config.toml
n_layer = 8
d_model = 256
n_head = 2
n_kv_head = 2
head_dim = 128
d_mlp = 1024
vocab_size = 7178
activation = "gelu"
norm = "rmsnorm"
norm_place = "pre"
norm_eps = 1e-06
positions = "rope"
rope_base = 10000.0
rope_fraction = 0.25
qk_norm = false
attn_scale = 0.0884
bias = "all"
tie_embeddings = false
parallel_block = true
init = "normal"
init_std_qkv = 0.0457
init_std_o = 0.0
init_std_up = 0.0457
init_std_down = 0.0
optimizer = "muon_variant"
lr = 0.0142
beta1 = 0.95
weight_decay = 0.017
lr_head = 0.00561
grad_clip = 0.5
warmup_steps = 200
schedule = "wsd"
decay_fraction = 1.0
decay_shape = "sqrt"
final_lr_fraction = 0.05
batch_tokens = 131072
seq_len = 768
doc_mask = true
train_tokens = 643600000
steps = 4911
dataset = "wikipedia_en"
MLP neurons of a small language model. Each row is named by its layer, matrix (up: input weights) and neuron, and shows model dimensions 80-207. Each number is 128 + 32 x the weight over its row's rms, rounded and kept within 0 to 255. Numbers have three digits each.
After each neuron's rows, "fires on" lists the tokens most often at its 100 highest values on Wikipedia text that the model never trained on.

L3.up558:127111099144157101130125148129136170167170157114043122049094180130167123131142059107124093110091139104143138143146173153177110117097113055144077102109120118050186207029163162101175131156056134135101136152127133182188123117057133123156039178106151096113135157120129119147148099159142093138185094116189129136119097172110137136117128123090102144113086161108102098106162111154162075184143
fires on: " (", "N", "in", " at", " on", " for"

L3.up989:130127123181189132131130089128090152185172142205130087124165097120127164167141094120076139106144125136117138123192119105083163091061155165134118156113117050155135132136193136091162127159109098145111182138107158130128083125114132113087130089167112143098124109169074155116153105100171102088156156089156127163117115111155114071131112089158121103057158115130107140169138143091154097040153
fires on: "ing", "ous", "ating", "==", " sur", " age"

L3.up740:140118120215134133066090134155136101091144164155140149135119052154198076135081095201150081118122142082110112106163131118115077077153114182210128113129093143127117174131139121132106153134106106143155162152099121153098141140110167164183135163120123115174110079133113086163101089123055139096102130162124121149123149149074121147172107104066072081149053081051062102120178151180100157128150
fires on: "20", "19", "."

L3.up328:180099103166144159125162125138084079103087161159152094135172139149115082105171101149176127114173108112098169135089059129158154078170175151065088155130112135087127076093092127108096127065097172096173180157144088106158094088101146103126139143105114104140141127174132132158175132157182117176101114137150158125149163103124088087132091139142113170125144091070174139188157174194117113114163
fires on: "20", "19", "21", "22", "16", "18"

L3.up893:079127138156121122126068142130105139136151148141117098142076140134075141128122184108108164120176063107105119089143166123122144143153148123198148189139126117157190122087062128081137094115132163148186105145109143170160068184128104166178125094133107185115186155086103085188069142129128162121141074068123135119123114177093117170163124094098111106170142117140099141161104076135063130049033
fires on: " her", "20", " countries", " throughout", "s", " his"

L3.up391:147154194138130149140125152100120121103092151177135111157151180113121094077081148129150127138161149145131137076171183094089092149140072134127071118163127118188144131105112111143155155121158145154104117159103118139129197112146146095142127149132126086123142177125124118057068111137116140135173102175061128146099163183156139176159109097133169054157215081196147133140199127125119115138104
fires on: " ", " \"", "y"

L3.up906:088131117087142096168106125170157191082164124104086185094124083155177131167115119089123095188087140113139171121142131102120106108143152098059091159113151085127199142105177124066113152122100124164088092136086166088189091125136108150120102154127129153159084162160116142078069137078106193122104033151078157089173174141133079157108155159069068203053114167101142091157153142110095071220126
fires on: " is", " ", " was", " birth", "J"

L3.up901:132138169095089113087147131125116181148160135210135086184104119149169108083134159118110156108117150087086085111159088072128122134120107188187109104083062123128176129113106092130092133150140124142114164110130098179135097107091127082081103125128145118139089102105113099148122107093120064132141098135148137132140137151112131108084105138106147090138150161182100112111115108172123094057126
fires on: " his", " her", "s", " age"

L3.up163:122146141146092176128123123145156095141137169124164048139113132084118170082118117055073153125143126105158128138041088201109134165149216115129090208129098178150107181155118109063108162139104180074161095183124125120087136145124143153122222105149163139148102114081065125147145104191136091151183113095148097108095113142161127123141131088127154073115184122154115175107136120161222149120167
fires on: " ", "1", "10", "oc", "-"

L3.up321:119136156119106119097182136142144182107180133102181126110181137128074139147133138121023123076100177164156165076086076143066143119098145099124119112163148139044190092131139128128042135131092126091123129144144119116069164146140153118170156123077137056140071094107122120147111125099148100137169081101078089094106134090133123178120189128182121158131078114117120089099147103181126121136129
fires on: "–", "-", "l", " sh", "-l", "ate"

L3.up672:093149121140088111098131193158110126134136108108132162099127176112130151160140187090098147121183089121153104153113103154101107100138161145109124124121183087144117087202104092086147091117155159159099064087139149181155131153148118155159187130101182158115102142078171214067141126094125176158122142123114077141169163147164072123121189076134117147120165138163147076118091167164089107166113
fires on: "%", " half", " only", "est", "ial"

L3.up164:076072145149111087142080104109167137162080172115109101112117125106146145088096130107111111070084059161081126081062119138145197130160145111094149091087133182138150164103116144088111093125082094080047173203140145109143158184122133114120166110129154118150096121133178086133108162140108160112151142134088133094084112157156104161124140083095103136061138128123153118163083097145140147146147
fires on: " R", " s", "-c"

L3.up458:176126146137117104097178124140079071122104130086160188164139147086100147137183084140085142178170136144057101091109135132160192131133155128136175141131183150130119184112070126142148090045145152103112196079161163135095152094111158177158101125171138171155145123159114145206099119102131095124095204167135167175130180135161162109124111090041132073215135143102130138130164165117157182137102
fires on: "ers", "s", "le", "ors"

L3.up701:129154136092122103127103108129145099111190104151164085072106144091131165117120121084114168129133130105123119065162125164073119127070126092057074175101108089132190107172091157170168133161124138113126091132179095133112131163104093147129108036128126114161100120126096086103066159083113123141144143088063176116122125118182188153174121114098140171099125127109140083086091104128147055164104
fires on: "en", "i", "-", "on", "ini", "io"

L3.up404:116185118141140154064127121120097168144219169170091132102125226152115103104123139099135107150082125142085098183130109136089095158131131063132092140121128190109158147144076145153119102103089082077132117125116089145091112119127136088103148080131099148180072081089130088157171150113148102137110199090159157161083085137113112067157102165175161117159149148123121119098065120133097064135100
fires on: ".\n\n", ".", "|---|---|---|\n", "\n", "—", "red"

L3.up607:089146114092100092097152180129133081123154111088152152099165101146154151149151145131078149177099130161110172175073064158109157140170140137122103138152104140180110141158123102150138152120166089123179148115079105132159090091169150110180118090093175127109103127161074139116130099154122138155188039147139137143132146207141140102157118127119109185170117131146117141160119167151110132160174
fires on: " ", " ex", " cons", " Ex", "1", " cont"

L3.up991:121129104175100138162137132108085150169078125172121122140123122101070112121130110114112185155115142133121125184109141080116084124111130156133176119110109168133112124115146145129155168166142123090116143194094103156074112059156101155113107104194152147166142117079134114096100077098129071121127149115103103138061151109092161137115125124079142072168158108176090185114148114155099156127117
fires on: ".\n\n", "."

L3.up550:124126155192202120053144142119112131148109151173143065128124161069131127166140176105166120107137124170153149105095132138087093125103182180153084140105163148158070128126129041173120152105104141164143212116123188157086113147120073134137138152079134126163125106112131131165147113198125144143134157091083123143116130127157161195145118099132170136173142095110086148179088095147126131162172
fires on: "0", " later", "1", "2", " early"

L3.up76:094075109129075119062080129096133142112146107062140152105140163100139112104086156125131155138182127161111091194147130114170091151103127164101107143043114134142139162143164133133126125089071143174170173192136123135153201112158113081146156043122107178182110107203086097174133060135134093109098112099116172133178140103176126114137083180130146103120090085147143096126084132114143123174126
fires on: "1", "4", "3", "M", "0", "19"

L3.up427:183128120106086132113103150065180156135070119120128130103145119151155164169009153109135110095087145093062109150128136159103100100100108126104158120091121084115171090084118122075158138139138101132204108105120141098127091162110131127076186146086113112150138142126080136145142144034079103154147163137131113074133147175152140148156163143142110170049041123120118122102148088177102085087156
fires on: " ", " cont", " an", " in", " Website", "t"

L3.up500:083128123100128143127114100131133128102134087144074170116096116115136118063108130126031138144124138127128078147097142184118112108118138125122140127120146156094115177178145104173117114157110121111149122076113135168130142122147165158142095070135185081131150103166100162219145093095140128169140194107083161121177185146152154101076166152157156073114087105123122113113171098171139122111075
fires on: "-", "–"

L3.up757:163157110126174161114099143136114137156095132139130144120101127133121104097097116115098107174105146112098079182144132168125086189122165119163132103156119092100121155149138150144137156140074068101120111129121103137118123113190160087127105170178184128186178040092127076175167154099121086095089202182087187127080081102106147110158157113121113096163091074162132106109115148105100094126115
fires on: " |", "-", "|"

L3.up514:108108175093151118102107070069154103181158119156167126138020158148103090122122089120098153123130123133117165144225151104112117157148107090095103168111081111069174105080121162155133114175150080212117119108089122109113141111074156119137121110149114089154148153117082093176120100149128137128119175090117137188068133108072112119163152137146148084163126139121156096112115190152143171187167
fires on: " of", " was", " to", " re", " acc"

L3.up17:088104104083159163096136090173134142168051120194108060131113150119138110148079149140096101160132178126149073166129163062118115145142168109110172108139093113105164132157129163116172105154127134074123121085158093137104075104143119118111184109179112092229158151102110080160121113075098099131142201145125102084128105138158124105097154117122137077140145141107169073115164187145102117104129
fires on: "-", ".\n\n", "|"

L3.up1013:126193121141178212109127069162109144123161155158092168112200128140142084101166140101093146157105100107122126157120122157099082139102113148140128097131173147157168097135106105142159127137143156109165168131106133115129126106127147098083109086123115120193143146086086056101128175129113077136161172097105167116115151142128146127149072134141060095127082139133054090139180137157111102098073
fires on: ".\n\n", ".", "\"."

L3.up412:095109114129136128180116105124219080149098124071189159100085134111134115147168100082076098086126125206069135129080109127171127099144099106177167154099110105139144175108142136097112132156106097128060157154099104144153086094141134076153062153161119099131144061095115171083121130100073105123140119093147161124148216132127154106090148152125144127149120119152134140099142114140157085102138
fires on: " pro", "ro", " dep", " per", " Ad", " Pro"

L3.up435:104180143109139098130127157065169103166151146135124093131184104100110111115115120107122153132182151089103067155109078088123094169115126047080164138077136170112142069152082136161081158104088197091109103086068074156129147127077097154065155122114121145147141124141151103116135157105118109120133162133115122127084102156096134103122121149121172182128111092056160115086130116207149147114197
fires on: ".\n\n", "\n\n", "==\n\n", ")\n\n", "===\n\n", " ==\n\n"

L3.up778:132105176072120100068134146144163172093104162146132100118079129130168063148088163165109144075100133106085123128107140081092086228115151094129162147133062132159146162138074145094146103144068124116149203137124101139128168151112038050136124162126132137169039092072117119092146143137111100111059163098116113124118163143155183071119222131103123174119107176089111142135117152109147096142138
fires on: "-"

L3.up53:188073169085066090140072127141108145153127150131077150129112134127067157160101148128093168126148128143136175092073146106147125124084124162166127164130178134122135065111185118150152127118075139061123097101129095097159079085114108065114153109180075157159132095106151161141166123153098116168196112114139147097104174073177155163074121105188136144154140194101122169126113115073170090121144
fires on: "==", " the", " sw", " sh"

L3.up868:085127123089035156149143143070113133102081113124145120157152108158127147112136151139124199148207115127101122098179117101127106144111157135110165145210139153095129127085160145109172126075094081148090168170077195142123114079155162086140136105132173114089148075156175161166144147133149120076188125085123118192127159148140101151089098060135125114100118136157100149155054121143093123166113
fires on: " Cle", " where", " For", "ul", "ol", " Bel"

L3.up979:145124132127103174122086134073125226152131137220131121120089057126147202150163145184115113158206156172132118158121138104154147110175146169153121103159101128177129096153096154138171132082148110192145151132112142040138122097152166085179150151136151176144123125081074179134116131147132137067164082150099148160088135118124167147121174147112122062128153143147114156170115061096116139194178
fires on: " he", " she", " was", " It", "o"

L3.up275:081148049101157075139110070107178135163142122086185095088109103103119134176108099155145174105102135055124101115113149153127158116048157139149184133135100079087161175153170095119111143170106113117141090097127122145136166123152180175164145158106106070086117146151125101134101172139143106115161130184134166075113145170142133137169161130097123072125117126120083191083109072169101150106157
fires on: "-", "und", "l", " had", "ed", " career"

L3.up386:146121119143143152183108091110101167107067145106146145149088119132121070096180135127131128171184098187147113104129105094139068067140079193181126056221142139098162117077129156121141138178082126134158147112096126137132167134158073082086159133111115114148116134109137134137063125137082181112190172141110178145088112206173159151141162126162165156185111122172122141113185112158089118067131
fires on: " F", "10", ".", " of", "11", " bl"

L3.up488:151123167177106112099068114112151085076119090138100155134107176112099136146151138092133026128073144137124135093160122104161177144094185145166142090108095086117139082147084170103133138124197130129150139174119101104117119112147113105077094192121123067148173147157043076128129152148183139149082181097079125096096161115144117091108167078148096120162140091077125103143103171091160107182121
fires on: ".", " |", "y"

L3.up278:095123181109146120125092153099219141155116122185097129103155125099103143105109129108117138141134126081121117079122158116117067118136125129109123159127103140193119059151120110104150098171146070150134140090086143155199099151158148149093075157122168072141137166083141090156147141142187127115133132129129188124114144159062135084059109140109028127116096096178141130091141091097095152107140
fires on: "S", " Ch", " ch", "s", "L", "Ch"

L3.up890:147111150147124149161126106110074141100095127125158125093110165080134139125124120111163117143113152132180156142189133113136107167136166152154092155121077130149177115150149139149153169131151137196106137120095166113136194099186181127161099122092150101136103107160081109151125128168150123117149120153132157084154150095163145161158119090155102168137126049073114109155092053123079121110072
fires on: " /", "'", " =\n\n", " who", " |", ":"

L3.up213:105139080132145113139112140106128113132100095151119076153136102130214120180133093102130188146110164116148130146175078143138104086102093150122185155166133155170154124129170144150108162183062105131066158150058156130174070124121121102163141218141185061108140153112140070165120117151145139143120101111121172169164169091115122149128089127124137057132124096106078154212090159118105148079126
fires on: " /", "19", "or", "l", " is", "20"

L3.up980:126101167107150111148148189104116099108106159113103094123079153177133099119177107118192135152156131128104090123117148136120086051126128168191066158147137086180082174145145087141145071175092143095142078119118108139113134055134113033152118107221158121127079144134091129166133122113125059080101144107138110124120078102136121154145127150117159150131121156138161111102117186092101099098114
fires on: " A", " The", " It", " All", " In"

L3.up1023:149189155157123159130095115148140132099138201188160155155134104097149121117132085158147121138129144115111115120130149139118131156192077127096043162122118135156186143123158140151128163110128135122191144137127121073170131062098070129152071077178151130166140111114099137166101141151143123163114114174150114109105173124140090158129170143168120057153151148101078072128150163153065098142129
fires on: ".\n\n", "\n\n", ".", "ist", ";\n\n", " Representatives"

L3.up203:138104169150179098092118136123078158124133086111092128149121112055139111124099199166059187139130143121104163158130141144141096153208103119118078085137119124125132151130134070137189162159121179145117158128131096179157108133107109138112105119122140172172156105121108071108118205176156128054140103155082111149092096105106165111129122145099114108119120187185165165166155099085175137088156
fires on: "uz", "c", " Car", "og", " Dis", " Bar"

L3.up459:084139122078142076112153127113126083105141133092160127121123162054081122139150155126088163136134109115179152142171144126175128074137097127123107066177142135180106137092165068098116124136114120185067111131157130118154022189082137186108200114071063140103140119152081163102095113124131139061073163171078098171132107130163143144113155151112149124102121148120132125155115148155151123105122
fires on: " ", " It", " in", "9", " the", "g"

L3.up586:102161157131131082084091171144119090103126159138050080160134175100135164153085125089139085097137134146113144169097104113100167165160154101133124111104138121074142136083129097110179069108115173138147097132139119106093148095130150166099116114160134101150129114147169125121101116111194119117071147143090124185093125199107108145106123110166124121119180145187133098123138112123149123159094
fires on: " R", "in", "n", " S", "im"

L3.up810:132104172093137076085084070102130233131126141085106107120125134076136131134134194135148088096106128178143113091121167148152139172145186182095098173093093119106195139134160084129126145114174110116131126174166129090148122133112175203235154141164077168172125082075104105104091118142132091083087123139076106119139134111135148147105120153106165109163130095068144175099170145126133140172163
fires on: "3", "4", "2", "9", "1", " w"

L3.up240:108127124133194164154137112173103132174131161182044129146162179109110110077095156122116130243093131084163123116190130095117122165131173110126125079122076088100106119143115145127130130101105173102126154161162119129118148145143134129173152097123130123152154129148107110111145163067120101091139153141099190157137100090166160163218128145129101085158127115130082093172078131178106105105067
fires on: ".\n\n", ".", "\"."

L3.up273:128128127100206182125084177116124103186106163112170181112123162170129126130106115144136133138140179138138181124162107178106112206156072125146111087145117121084102125166127111151120136101135110052134123200123104141161124101086157121138161108117133133186165113098143070105183162155114151102164115124136069141095187179144101165163121136098043157093163124123152086134161098093141129099096
fires on: " Mar", "ab", "ard", "eb", "ar", " Har"

L3.up385:165087148142117176155038096087146134171096148109159146164168132146124093188127117108111137097174107142102090079101100084151152108136142111121175131135136063105138136126138159147144153079098167128091133139080171076172147073110126135134114161109159157102101140142109073183132099184118129115118144128186124096118117137171181099079100115141118084156157188093159152178127127133105112106113
fires on: ".", "20", "21", "22", "19"

L3.up50:133104137130071156117123116156101114041091169126113096137085108152138144181135124144058157093074128145083144102152114156220153115097129175140121104142096176161126178098153186109172111132135152110165164111121133114095150176106100086133121088155158161089143125173090100149143094127125161128127138150087134081111117152138121163176147137167134078113174170095126093141189197096175091130121
fires on: "-", " ", ":", " conf"

L3.up128:110133075199081114088136111082095110100169076172119126116119137109138074132105180107081112081135152105136125097146153175120179108103132147111124145111163087142169077137073148146104165077108184133116100074193152149181159129126190153143118154154107106132176195071132122130136112166066099193129120136160145150120128103098136164113188153089111141164142120109083105121173076145066122114082
fires on: "19", "20", "im", "01", "s"

L3.up413:080138076135183115164088157126193146116091123186158150161083058133133124153106092127028123183098144096126100177087129140174147096137127128188145049132105070145108136063080144145110118096128118131138077155131144123133137109122179166103163181085146134142166139164125104182145161101137186166151125130103203109152116094058081124169115141157107092148157121140145137144099111073134150129104
fires on: " ", ",", "-", " of", " only"

L3.up869:084130068122103136136073160138207084139111103139087154092091145138104137073117139146100095115134147130106115156149071090107133045122094145104170104183155147114163096096162141160109144197089116146117133083145174149137120196115146066075167147128114096095117134145146085158139086158078117138143130115143073137157207120099191137073131108165104090117170126138152128128146134100115092116120
fires on: " /", ":", " for", " of", " p"

L3.up110:153110149095201132164104123115159170053127158154066121101163142135125130123102101177143123136086110100163112156130135121152086103121099123113119102147073100144179160125118106181183115118136124061097106194170132125155157121129162165219119115068140137111134088145165119145155124110145087131156049161186098100123140126144139143127133094169132076184088153090142130153185069125115129127114
fires on: " \"", " /"

L3.up161:146120095192151179101041195118157131134143167157159128107100155112103113159135094119112116107109117151140105117148067156059161073140107084164122122128137168120136071173117152141111087142114147121153173129171132141081169165125086092098134146163121148105119106132128103104154139139101062110182106170130130177150143179110119092151168062142126100186140159115117130125096151183174165154112
fires on: " ", ".", "ac"

L3.up4:128087086061188147129162109077090118084145102125140114114123125147162146107165125103125114158118123090147104115109102141137101103119103149120106097142169083158152067140192128145140135093130159165112139160158060095199118172152146069197074121169149075141147157125130101071132144116112164139115145126196120110193153130108115128113090119105099139114199117164154192090138108093052088125139
fires on: "A", " is", "E", " squad", " a", "Is"

L3.up908:123113113110123099134119140133118143089126108167204082077160135174107096155210168119144106110170109116170212121093154115179158135103110107101145066171107035132104153153054124118106136125116154129122092145169110115126113089109153150074124144121082185117149148133068083134105085147138121185106107135132126147075217131092078110069110138148124138117135193114118149152094156141135129107095
fires on: "ip", "ant", "p", "av", "up"

L3.up457:115107160122104132104117119130170022162111118104092084121129149136092183122123133103147108117170114173107109079125114097175138124123142078165148082082120108101136154127126103100149102058110144103168058142118102080124125092100142165059060144128090147179173170078125106163120139114112056145119163145098057150142109093079057074158108150093166128178132159117167132161144130059137072073137
fires on: "and", "ish", "end", "ough", "ush", "ven"

L3.up992:111125087072162062112145149084146081070172173109099104150144087163081120118105111051148115101122150118158104128151147128078084169115162119153076081129103159128136145165130124156150156190178203052144134102141115102113195117171107154121153196106159124148100144119123113165135144125174118136090047083150157092095084133107085151113103126157135150153134142129147134059139096140100098122206
fires on: "\n\n", " Year", " |\n", " is"

L3.up26:104111078100101148113093110127136112078094147103135146127129103128091091105128116136136207098120169118113107136154151107150068121084112128139173154095096113096176202099092153110145130166120150126123092087086059178197134109155124137181119159107085128126134161169158095119116132161110192148121126110106148137182166154183214135116147177160152099087128059130133141171061103156126145157134
fires on: "99", "21", "07", "15", "83", "50"

L3.up61:104127113120110121119105102124108070156173100070088105122147139084088100173103090128162141077146153181060164143086106144151134124105110194201100171138052083147139148150136077131167088114156179096136173170126117141123161110126120098147087211149132135117123137126068168113073106127108120116154166065100098138154113149100236103143134069130091120077183117123136103149143117128117119089110
fires on: "0", "ing", "1", "5", "18"

L3.up235:131119108179144125187152124098119121107137094059075168190122067107107143143128152133166065129165187168103046116107151208075122090114127169053095085157126137111097134137094093086146183128132133097149149142076142147137176121081153220160116132151155135123132209155098149110154107099161088109126157082120108103124164075081170158169139114130104159061130064157113131139115110110178093107098
fires on: " re", "ue", " known", " career", "ified", " well"

L3.up206:131079110101084087107163082138117099166129131134104126094156048095141095190158185142126108094111161176122149115133050143121091109127090174103113090159122136108104105135107164173113135158103088145145069094125218174147110101073159199192125109141143134110119102108121162130158146144114142127111117123104149124159152103110141106142135115132147077109155182096106146074163110115124182086059
fires on: "–", " and", " ", "age", " Place", "E"

L3.up546:170106119142152149165153118095137149102167144145114083158136081089130082141119083064097075161146183117090150107148136109088161154164175076107121101171143120189114095114084099094179134118117088104147094109079140100052172122127131168120114113113174092111135180119101094162086081109071188106148139117109170098125131130118180135104126201149109111146080140118164139174162183140197136103101
fires on: ".\n\n", ",", ".", "\n\n", ")\n\n"

L3.up522:144090135091167137122134133142119088115130117164064155126146117126100117161154205118109145101126153171098129163138173124088168111073150097127079092127177126143227098131129136095137140166119062131117160117152137197179168144134101131129092142176142078180116096150132119135081193133128100185133101133117175053172142098096150087093123098113124086119084098103095158171178105109109099114118
fires on: "20", "00", "10", "19", "05", "s"

L3.up801:068135162092114100148126115113138121171136098141147146163116072082114121136193127147151148113096148123073131136129137132074135121105210107094153137111186113117055216181144139123098113151118104103106122071140133113117123150060119097140085155105115186140101147086168140141180175124139165144141114095109151112149092150089141174121124096065108146105166131165088068194106066096141144072102
fires on: " Con", " Col", " Per", " ex", "Ch"

L3.up774:073171143140114167139128137118146087112157140141131120138125113108131122129178143123166123133124094190174116090140114190113090085126095042150073130139107110181109174077109106059155165164182134098132101132158085144151143111154111127153174120156117119105084144105187169135093061167160100143137104123183111073121109163111138131098098119161170134139147119138147124108137117122102187162133
fires on: " ", "–"

L3.up232:121093075132174101086143112127204111173107134150111094159119109085061121163128154132181050150150143109103069154126194114138112110123185125147150139100094139157224123131140143163147130141137184108143139152097096155111190159151121124150134182157158109110113157113092135140110103106088139092187110178111109166135093102147154102192082060165120173152150128120199125165134139158042109131124
fires on: " |", "-", "18", " p", ":"

L3.up46:071106177146130115129143114134115177132137159154172102138158145160167109063113200163131097162092158097145083171153089156124096097061136174063112114112148115154133109172142112127125069210154085143151120111190064090168151151150185166168194158116116189106043109157112105117146131148069163114099138099109149117158166129119069123107097129049140123119093099086169046140163110123112065140133
fires on: "=", " is", "b", " a", " was", " an"

L3.up511:123108174120100163161136142135151107096129138108175215153147118086145130095106126110119131125130076108150108105112137124171087115134136173114082089143121096201125127106149076130148103087179145056085127166161115120156131124123081135128121089118153126105078166107135131170131093094125185116116157077169096125173141148064071078126077097087154093072152080134187155159164193129082113091143
fires on: ".", "\"", "%"

L3.up277:136088125114081121154116152099169074118115116112115127151126132111078123106081102137074088097150121107142120126151121123156186164146161107158105159129082130094082113177113170106234061088090163152119108188172162121138107136124106135183146222125162167150124111133130164148198103125180130120168125127200131134043120198057126097089048054113164142135119080100160084144113093174138167132170
fires on: " to", " at", " For", " on"

L3.up564:104105086103132127121122117174105113120104126128107153098109073091125118127147120070140117118131153178124134076108097145083052181093076159129121172077132102090127151104147078145101177134078103114123113137139092180112165117183122149134133117185185102109064231134173118149163190031152161104124099092107133105168176117169134105118118094088162163128178096153143109141137134116087121152162
fires on: " time", " |\n\n", "20", " years", " career", " there"

L3.up151:123151142163145116125105112143128098131093074142110107120130148083129159110131106117162141045124143068090181142111085156130159164140157155103128097069126141134125156149112146121138152078130135086154101116176138078171103102106149136112137148134098167115165099129113137085129164172178090144123144122068149092118197133127098126127188100158120121145204139099160134155233143127113210107143
fires on: ".", "18", "ou", "04", "19", "ennis"

L3.up600:107142111139120105145117183174152121110209146157137115121157127075088049138130129126050167123177080124110126178099148052119129088062177119106075122181131078133148158170143125105108095109177109108063145139073118195113106123147118207118142157112089169141127086174147183167144181091172128112181153097079119073129165186104147089184103125096096123130131111076139080137139099127087150117131
fires on: "2", "6", "1", "0", "4"

L3.up903:158126098063178087101153171154093134132139182131133121132142110090111134145153147158163136179133130158137061120116102109140085129111125129044116132082109130117146188107107101162127117162128129144104047115160069101123142147139146126089144119175114108099103132142155182142144117103115105128118109139151178126144147112088066148100104147185151173152166088079117131129155133167086155088158
fires on: " an", " ", " a", "-", "b", " ="

L3.up726:131168140137174201156107125179079163154147105201077178098166179129183055113148176128103131145134065108066163140115115154104096185121132101158114093131190118148169094140095118142165130152119152091123150154098120142140108099114163117118135116192123141168125114090046100112117163103137093134155141153118200119103113132142143138125095126137102103124104151117123110118170172165138094039099
fires on: ".\n\n", ".", "\n", "\".", ".\n"

L3.up286:095124138116113086114138160098101106082102115137160130187118115088138095099181123098086114134087068151131136088176114158159098085114152110137132067051127103127131154143071086200154081146132122133117066138168109103156130078211173106147175134099107180128162129133107082136098181098135099110071099132094176152119147192154131128136136077207129162121163166129137159087118157071111168164092
fires on: "at", "am", "ul", "h", "av"

L3.up889:134171166109151178114132087198100105140138159207102155130173160169155117090107184101120118145076114075102142185095140152104140154115130166136098087119169092110180105136099141114167137154140134110129131151131117152120125094147146102117142090140106139173132129120113129106152141139095073131149169116124189150059108141147180108138080168131112091128082125144105116127149159164116062097090
fires on: ".", ".\n\n", "\"."

L3.up533:167137131142123104142119097138094159131066130136153118126140087107186098115134130053144138121114151132186155131152131170104096160063111114106177101120111127159095125130057061118127132088145132193123136156129136108163176058166134098119094180117092097060106131111117065117110077152111149095116158156129164084137125073107121124090111149047105047074158130092129085097141127139117161173102
fires on: "19", "a", "2", "5", "20", " age"

L3.up418:089096126153161074189133175111115166154117089118130083163069068159171160105134134122112079160183169086138165111041110115182113142109171132068127082145211142115148145137124128155149105074174133141144113139125081090165109134164173116161137145121119125097107144124119135185108094117049205159193133136174121186165198138149090137132142079109118106131075124123141117062139193154110101068112
fires on: " is", "m", " a", " was"

L3.up556:146176124118111147136141186134113161174110117110055172153094119143073122088091134107141106125089197125084180088171072116117080163116144130069113162159161133129126123134117145113081120081091054105149158147115184117080104117130156088186119160160121135120151128148187136109096153128109189118157144164120147112136133172102142147122121144068113105112177184155127122147085165118160073075110
fires on: " March", " February", " June", " May", " ", " end"

L3.up951:051133066139117168159123077092096184126094175099143084080082182095138108100162160102117114184175112182122152105127121169139121118133089183126148123140136088091147194110163082144133163171144130062084120139097173135154112129106100109152115161136137127144133089073108137095147091141116034180090190120133136119123139162153118167170165119124099094127108152135075086132133155139145155144134
fires on: "0", " St", "1", " Grand", " Saint", "ron"

L3.up454:124049130213123109088114172125128177137071153182158144132112127124129132098118110121139122100093139151135104133091165129137167071087183147132127095160167089094120132143155136111098121125157176075140117094162149158064148098037093166124115146169130058138035141130080113075171160125113099211134124124098164120093127098123200105118129102150154137128146115078121170134113143194178117113162
fires on: "\n\n", ".", " Year", "==", " Position", " Apps"